MLP neurons of a small language model. Each row is named by its layer, matrix (gate and up: input weights; down: output weights) and neuron, and shows model dimensions 48-239. Each number is 500 + 50 x the weight over its row's rms, rounded and kept within 0 to 999. Numbers have three digits each. A neuron's up and down rows have the sign that makes its largest values positive.
After each neuron's rows, "fires on" lists the tokens most often at its 100 highest values on Wikipedia text that the model never trained on.

L7.gate369:531496503510490560531569556505444587557409422507516384550520470526475565547556456599415482501493518478491480467466563507488510507579472537418545461433517573448543503523489576570471471539549416546422561453544533551430500365447587498459547428490493474586442499497522439541546558505510491528466419587482482444517407535583472491508480513427504382455476426610439491505467471435386471522521447472482456498561530483409568550501553423564494441436572523493510543508506452521531523457527476508608556482531535621465414459609628513544464496467545629525565463550512463519560590471527529460
L7.up369:500600526451529539535538443489545548491484483552482467494546398539396571524619554634438497561539475513481606491488556575461509519492461531399513440485576468442472578520562566490582521566522416555544464507490472487516489431454484492460551507445513402512469569518491493525450510459482514495446467600417451497536515467428485543497461515481493477450438560499510477564470519428497464507569541568482525484557460372344496475490509516516533481452553495494555558542469478457493470467545507539517540509540566452565482418430583581538487491493570617472398449579587579514407501574442584399
L7.down369:581601450552493518472479488489522407468558537453508469558561437485445474511553486512430544616561506446563620400483507523463521562427575442528398439521498523424497448472536417437613516507527480521510461484505482416504507503458415577524501554576549515441522609498574485408502463464452573439463465511443560523448524509473406582478525489493533474448503506465500621557474386458556530567533530575481503460521484431554458512494532518519538513483486453574502570510482519499487553404553661512434452483539551509445585527414492535505515555505466574475480530482448490539476422571438466452
fires on: "ot", "or", " which", "it"

L2.gate1764:501534507521418505501470483527578566527481508425482481568469495505526464512440474569543487442439398466433494551545448459432482461442477500518545503463551552434513453600465547477516450507479463471527520458481527428435451480408483490433475504497423547559496550422368486436653594469411521556398505489580459477537435506485524532458499446489497432584512436451450464495463500480509549468480527499413541596518429519512546452463407490446432477425470468562438473514471562492455528461472518470509459446507601546515493544523526492506543482533355399658501530486427404457495385513471635493
L2.up1764:503517487565369479490423450516561460458531508490538462540560463483493487643457398548541477490571408461464438455554572495387493528504472491486491535611484524489440510583474534444488484534408513485502495609498484470426463421481488508505520542464507473441426546491461567539485627458456459554493521541540576464521389484492558463547605504540470468484539446490492496531555460541587599638531465434441536471483483529437544579479508436380495512443477562552477550583524435514505572480371462423604588447492548413570382489546479450473609557479466518460521533444489419487496456634441494473
L2.down1764:588405490548421437477443459503494433466562577526565486479564433442482472513497506530443531475544491569492453448614591572493485454437545512386450542501635496569479539494476431439548558511511494490459506561512521487475521500512498458573603470506531571385588548441497552471467551519510487520556503529472572549484451549501487397476547521609482544475488510503623570495490422554515548581519479548473556524453501471408489611519536529487505444495395546538437522482523466506527525500477497508505507449512489421571509489540524475504571566521489465425513566486463521490479488636454491385
fires on: " African", " Italian", " European", " Detroit", " Japanese", " Russian"

L2.gate1670:512621363487493473433518539450487492462486443601506406430401480478526584463437444543596501519435493490383519469545484536538450498601444521461508507479569537516501510510502507479518425497529396425388481529486525498565468521429513502512453491491535514533476572513473533446550581429427358514568459484409548606535529549454503589439412532525556530498480426447506576540399444498603525495511520495476548476442546469477447399486520545590580633462483462501416441432527574510464452522455554413470482541531485451470521535501480484512544579416556504545514521465549499555420485519432523445
L2.up1670:564515485534589464409581534493546460417449489503489547436547487408392536527482509533507577526408474520471409526446456486435583440504578600475556470487386446483610563448541507597587509493522430570413483461477465528525528531567545609520497509486510427469509481515491513557398565630535451529549438461517509469560546428505508493483486497490534506387475459437506495468620512464572497608510466555527499529466461507546491478429546377524564545564514453515455554539620510457388534496534458485517527475483488427514450476430514500573490531438527529485554422456548554513458621445419463472
L2.down1670:507547336598442479565542522487402436436454519535491490469471479536562502474432446627558566458495417418451428476532501536455480516489444471580442465411534510495580545501559533519465455520442562539518518516530424588467444475506540507410488552464532463548460539581508481524562463463530486494523451466531572477618439501465549482574451499519475548526477469477504521620491477586433470448562567487511408509420562495503453462502483430520540462565467554530451554428425544534590499503456439457501523431508482534445504497549500559518565521363524535469641591537561524482512490510498583565
fires on: "ar", "al", "il", "o"

L2.gate1688:525532525531517605471507498369521547404360541521519495477407429573582547590431525542538489475454442476416561582508438517491453438429586469442509545620474521468580524442438471442438438517447396437435538511573422431441511508349483579556526468500437473553452439505506488521464521551519518561543447479433450483496617519555532517522516447502559495415431438434575456398497453438570564482468457531457544485496441447453481493503489523502436478578526449450509610461558511561480503523470591410551535547559474582428521468581440447563461528480544518416524478540458533481473508515458473486
L2.up1688:521520437514539487467513503419509589427419427494464509570477545519593593467441498540515463539537330553541580538457484526548410437492541397483454528609439504465463568464537399521528466471448421515440489440518467485587501601446452526465527577449440487467471537557409437549493441525420550554508480603399480462494492573489491638505536597483581495500511511511498541566492468518511500557523454450418613454446522482594513589500453567442534496598487473396498495467498504535454542440528454464525502518533420516518492484548499412474464509415499504520546467444523503545514461491464453415
L2.down1688:453516462460492481499505559575374470458571503452471438508569621565580430468514452498460509481505553503610354533483549515540547553518397502528471531409483538534515543509443486527487494481574442439474413439385516543478546469527502427456509503505559477471430503532492408450534615514406511494429503536423514498527464530430505498556481522550549458623458471490495578576394553559432503553495593570468413418437579482612449463484553473499575526517467458522528475488455433575498425464552433522570538477463460534544520479531573434390542490450493459553450491497450482433515541504521474519
fires on: "y", "ar", "ed", "o", "se", "ub"

L7.gate1456:410501496501624479543428576498519534542565481445557564470406456396472566560474595496490474459559430569566522510527531528503486437428491510502573404569421503471455603528511572436496486432482435490490445471530431519559499461473544636449413504494612485599409438421473483447549491476478482530488521616511509516511389450478444564485486455456440544469429436511486464511519379554492517465546491483484497489564465497533523407445538479446513510479557521481443379536528504486514442590407401503490488416579572545521527502429528525526494491427460531490550493596352429516483470515454451602
L7.up1456:569544494502551434477397420560492488473530590516479564515488416483601543528467502421532502526495466481505473491446537460486549451475574492528428388552495572481460495525526417422526445423557455552488396471449432543525470451520544581481473473471510469486589472568491560525618445567553492579531509488555511553462550501489478546490579450449544543487548530529520574452535405515549499597563480411423524469536499450559534549492554469484459551461617497473474465521483412513470468459487539513522439569507482510411500477526497489443524474416430458496507438421472434526482489506430448462
L7.down1456:602580519504408533506511383499488557499511520498492525500497488514535521472411407467538530517541423485563458441453548470550625492552510492534454525404492489469556415431454420432500443434520533512462549489522452491466457490468502462464555437552519504528629566592568511359561459608607472490516495404470504456541474530504506540538533467470543489469550499459445511472471439499560514477545417489472569423447483586542427518479433475537565515488520541500432550479463500481516463506532596509552505613473438438412528578485504488558527518522379524425494531412547475538583436475469530486
fires on: "\n", "ind", "at", "id", "h", "end"

L7.gate97:441516472577475558547503527622522521469571494471537526577529587478567510470518492552488515476567530470434575521545569482464432493527458517513438487504553565444486498601484554563474542460383545554513532569457413522533533443490429484496503474574377551511421528509489578579465548524464542513514455429513544574526347495522494496552513390551546451474510487513498537521462597425574527491576507464475534509505443421558489445527417406436459538441510487531489520467418506537512568433513480460506526467517510525530441479426484485535546516460484544489527499500505480433459454520516576573
L7.up97:406586482554511534608533574464491545509482506442506486504456419503549473484593557520504477465474464458530502423561538496487445580490524501560491446413484494510493545543413614464482541500450483585568554495542542534511427510562472488474520498447444442569460532457533502488556572403469531483480552435557495568453450430474506580504494596478497521467502566481369506538513511519482543447442535458482515476466569463518470531566515546383526512513481366512568433531485438529488510629481592550458511546509480551483456537523467535493493456463444461511552443601474549432500452491443468455
L7.down97:476454510535458478424502468564530497436482521457430489548519588563540529398527565571469534635517548466426514479459554606564600484543494498538492409499515598480453546554567477604436528504466582437506428527424453605464530514438385547484543502534414432502524476535476499473463428563519551480472452477525542512602440489476534488585490445560564405542620480449515520502464488563510557498506494436426525508457464507521556528557496518450458513483533532536473558431601487470503505473544447445486565456520488458433532437433471509523428500566532505501601506471462490486513466503537496578
fires on: "in", "on", "p", "ut", "en", "t"

L7.gate574:481539432467557531529528590480481516562537439456512463464489439596556430423495471544595446438505504477455558538535565409469508468538396507550499455451415482535617436533441545508397484514507500502522542542557504370519435408479448515587562488455458571484464475516544489455482506534502434520399510592461489411556450520519575610440580509489514380548504491544503446543594543488570381570409509527423531498520547495470516469552507429485482587510546520428460617400427590521558484465629512510484566510511503516563447491459532506486506542438463474463580466570535490513513507523463531580
L7.up574:463464498567531587510472534492458506612513482510542495520449460408565473396502534553518440542581549570454542522434542441506520419510479487453510521490443578554537494473529517527586463582476519589547573638502563409525521475517486490411475538597487517405470451560490493389483632437514530567566518488452407582530487503491611596496511530420560472533434491449497497444421441508497552525598604480437532504481569466506473560492472415515426455483520457493404465510528443522492491577531511479452503518461459546542511478443537513543537518494594509488584426543511520515559485466470453501
L7.down574:527457498531446516524455421536497466500399529501589543547489583410511537527467509464444527560554528487499464517497446439556512473525516457472528550596520515478455535469548481465546551560520542561399503451417523576441537587465489508401439532573598452432494445530494482530527540475524657520555483421472548520442608539544497466552497459529524571452427597402441495577436509548475598531580464515437495520471491461455430547467453525579563454450433457605543489545600409558404497594436481528497487456443504481428583527449457525522432490462497528561441515451419444465500477527469510520
fires on: "uck", "en", "th", "y", "ed", "in"

L2.gate999:542553467491539473453516416556467561468538463442407494518613496464487557482401481618504486538531522483466432470509448485429485449466422495457546563468539495510554541469539594557449490489488483473475492460551449414492541469526439452449534528561498485508512522504560467476482488440507605521516484511565523533545482458536527587427500468580557525501486504526523471575412526492468455453423474458476538490501432420429535491485503479585506641424491440472486540539403522482542497519512502467510481516613515457599472606450479449414367397466419490534481480588521583436543475439559437524
L2.up999:493437613475494547545447500469516472474494499407495532452566410417508558491441480557471465580509554575476517471509574466589539546418492611515522513462489530471489510389600442502467451453462600469496467469435526406489465469623423500549448579507452432545532429502500456491502489399591561430521466509467520534452524516433451422530493595394549530536437633403548578467547467612492509558514489603452512512499591457487478574530541381507596555482461496514502562534442449567597455535445441585536416485536524578503471490514422577454503488579476526384458495529547395498465574496490455539
L2.down999:496491540478497598501468522457562594447506590534556583469471504581567467506621468447480469439542407482510483559441570477548467529510594489590552512543472484505490463557472426473523536543487489602503444529449565458478483504528540510423556491511445514469472492496436537493533546549564472560501542460499501519473505561457485490464513538442462459467489500502479482454582442474502538453582472540472487541487461456535500466507509576573438338490488515469496455534537456464449531472545501563496539505386431602461503412472391498500629604417612433466499493507484540445476446550449535446
fires on: "al", "ares", " him."

L2.gate1406:516471469428425532429505501515493490510442512574523446468541587519538449499593427442476536467585508502446453525451465515460400512499492470476446502582549520470483522478524538447574522449375417533495446513533494487488514565499434609538443429435505517502520465597488422478389411486421448513569526444470484456526466523506538503471515502558493483516484482536534610453500558437468602554524454365582570477456535555461485461556522544509462526542529549386532468453540423414508483427520557508380544483536461450548545589531502437524476510512553486476458495458427423562468506432482430520
L2.up1406:483476549542510525500512523565487564432471431488513569458484502544541490535570555530451496544534481469514504527528496451613556406508454496532556487509529502454538464407679486490478561499546519470522493414584508453473498446492476564489590475540526500539488601556462555551432548580529537586435434510458576541486466474412502487475554474461544512520518527459524431569543511451534507616477522522515458455542457477429498500514463435501429480568469472525542557488524545515428496432546478456539447550539534548554528579427496540491548489571584500550513517464643534486531533458479504452
L2.down1406:541582394543423515566534517534496403580419483535627442502484416450535433550365470452483504540464545472480471606540530574474463510504575543486464456471452537430493536519459450500475475477416513488500552500422399498527496535546514533482435515456420530555495511539592465442567479448523581486543576465533505466513429548584487567482476586494432449513542486529432532519519534564469528538478499462472424503492513575465482480519523574432476463552596478473432421451559473482505508492514559509449521410428478489534506428543438499514451466461413526475518477560427565587462446573528417608
fires on: "al", "ed", "ol", "o", "v", "st"

L7.gate341:520540502496530510439486631542503485509563530537524463556508450512558591581451509499499534517489506439439570536511472482546559553405512464525494533493482412454532515521497559544447586411527431590487491520474460492484501464569527498469468393475555519558505589482501541501531508525509478509462471513477473530527532417546420447508470370559574452440545435481460448565463519490479587535466484502449400437409505464493473476523533425596515616420602522584406537436497531481496392516556499300462491455528455502539494421461532548538514398524498464618539530539466515544510505498545466498
L7.up341:440483446483578555496563532524551515532526467419402485471486457400531471470491558583575464592507497614520512551498525502540430435561530424550503435496436462533468592465475482516541464478556476507490534416553569443416494555536446429446506517435560511588535519466487516484505533488592564472487472554438510444509503471428431567551474542438454485410428541483459539494481566487538531514511479556493528477527515519457450512448578578455541568441415509472591462463466573528452516503470467591556528523484584408513530495449389547474593502453462457502453451547510550514543405409519503545
L7.down341:551524565499505547501467572441605520556431509498536511535467462563632480525441475514525523491476524400474506432580466476433586462531514462496515567492420547413495458470498573462494511488476444466456445519450349606436495510477539516456490398470501463457448587581412531452592450503468519494522546482561454441544459519620494455601473443539576545547614501457518476483490448548510550524464474500519433440503523465499504513491487449493466608404552422635485594487529438483480389449532497440433508443521497526553493532507536551549521481561514541457536545526523455479538495517528539522
fires on: "in", "an", "ing", "en", "ar", " Bal"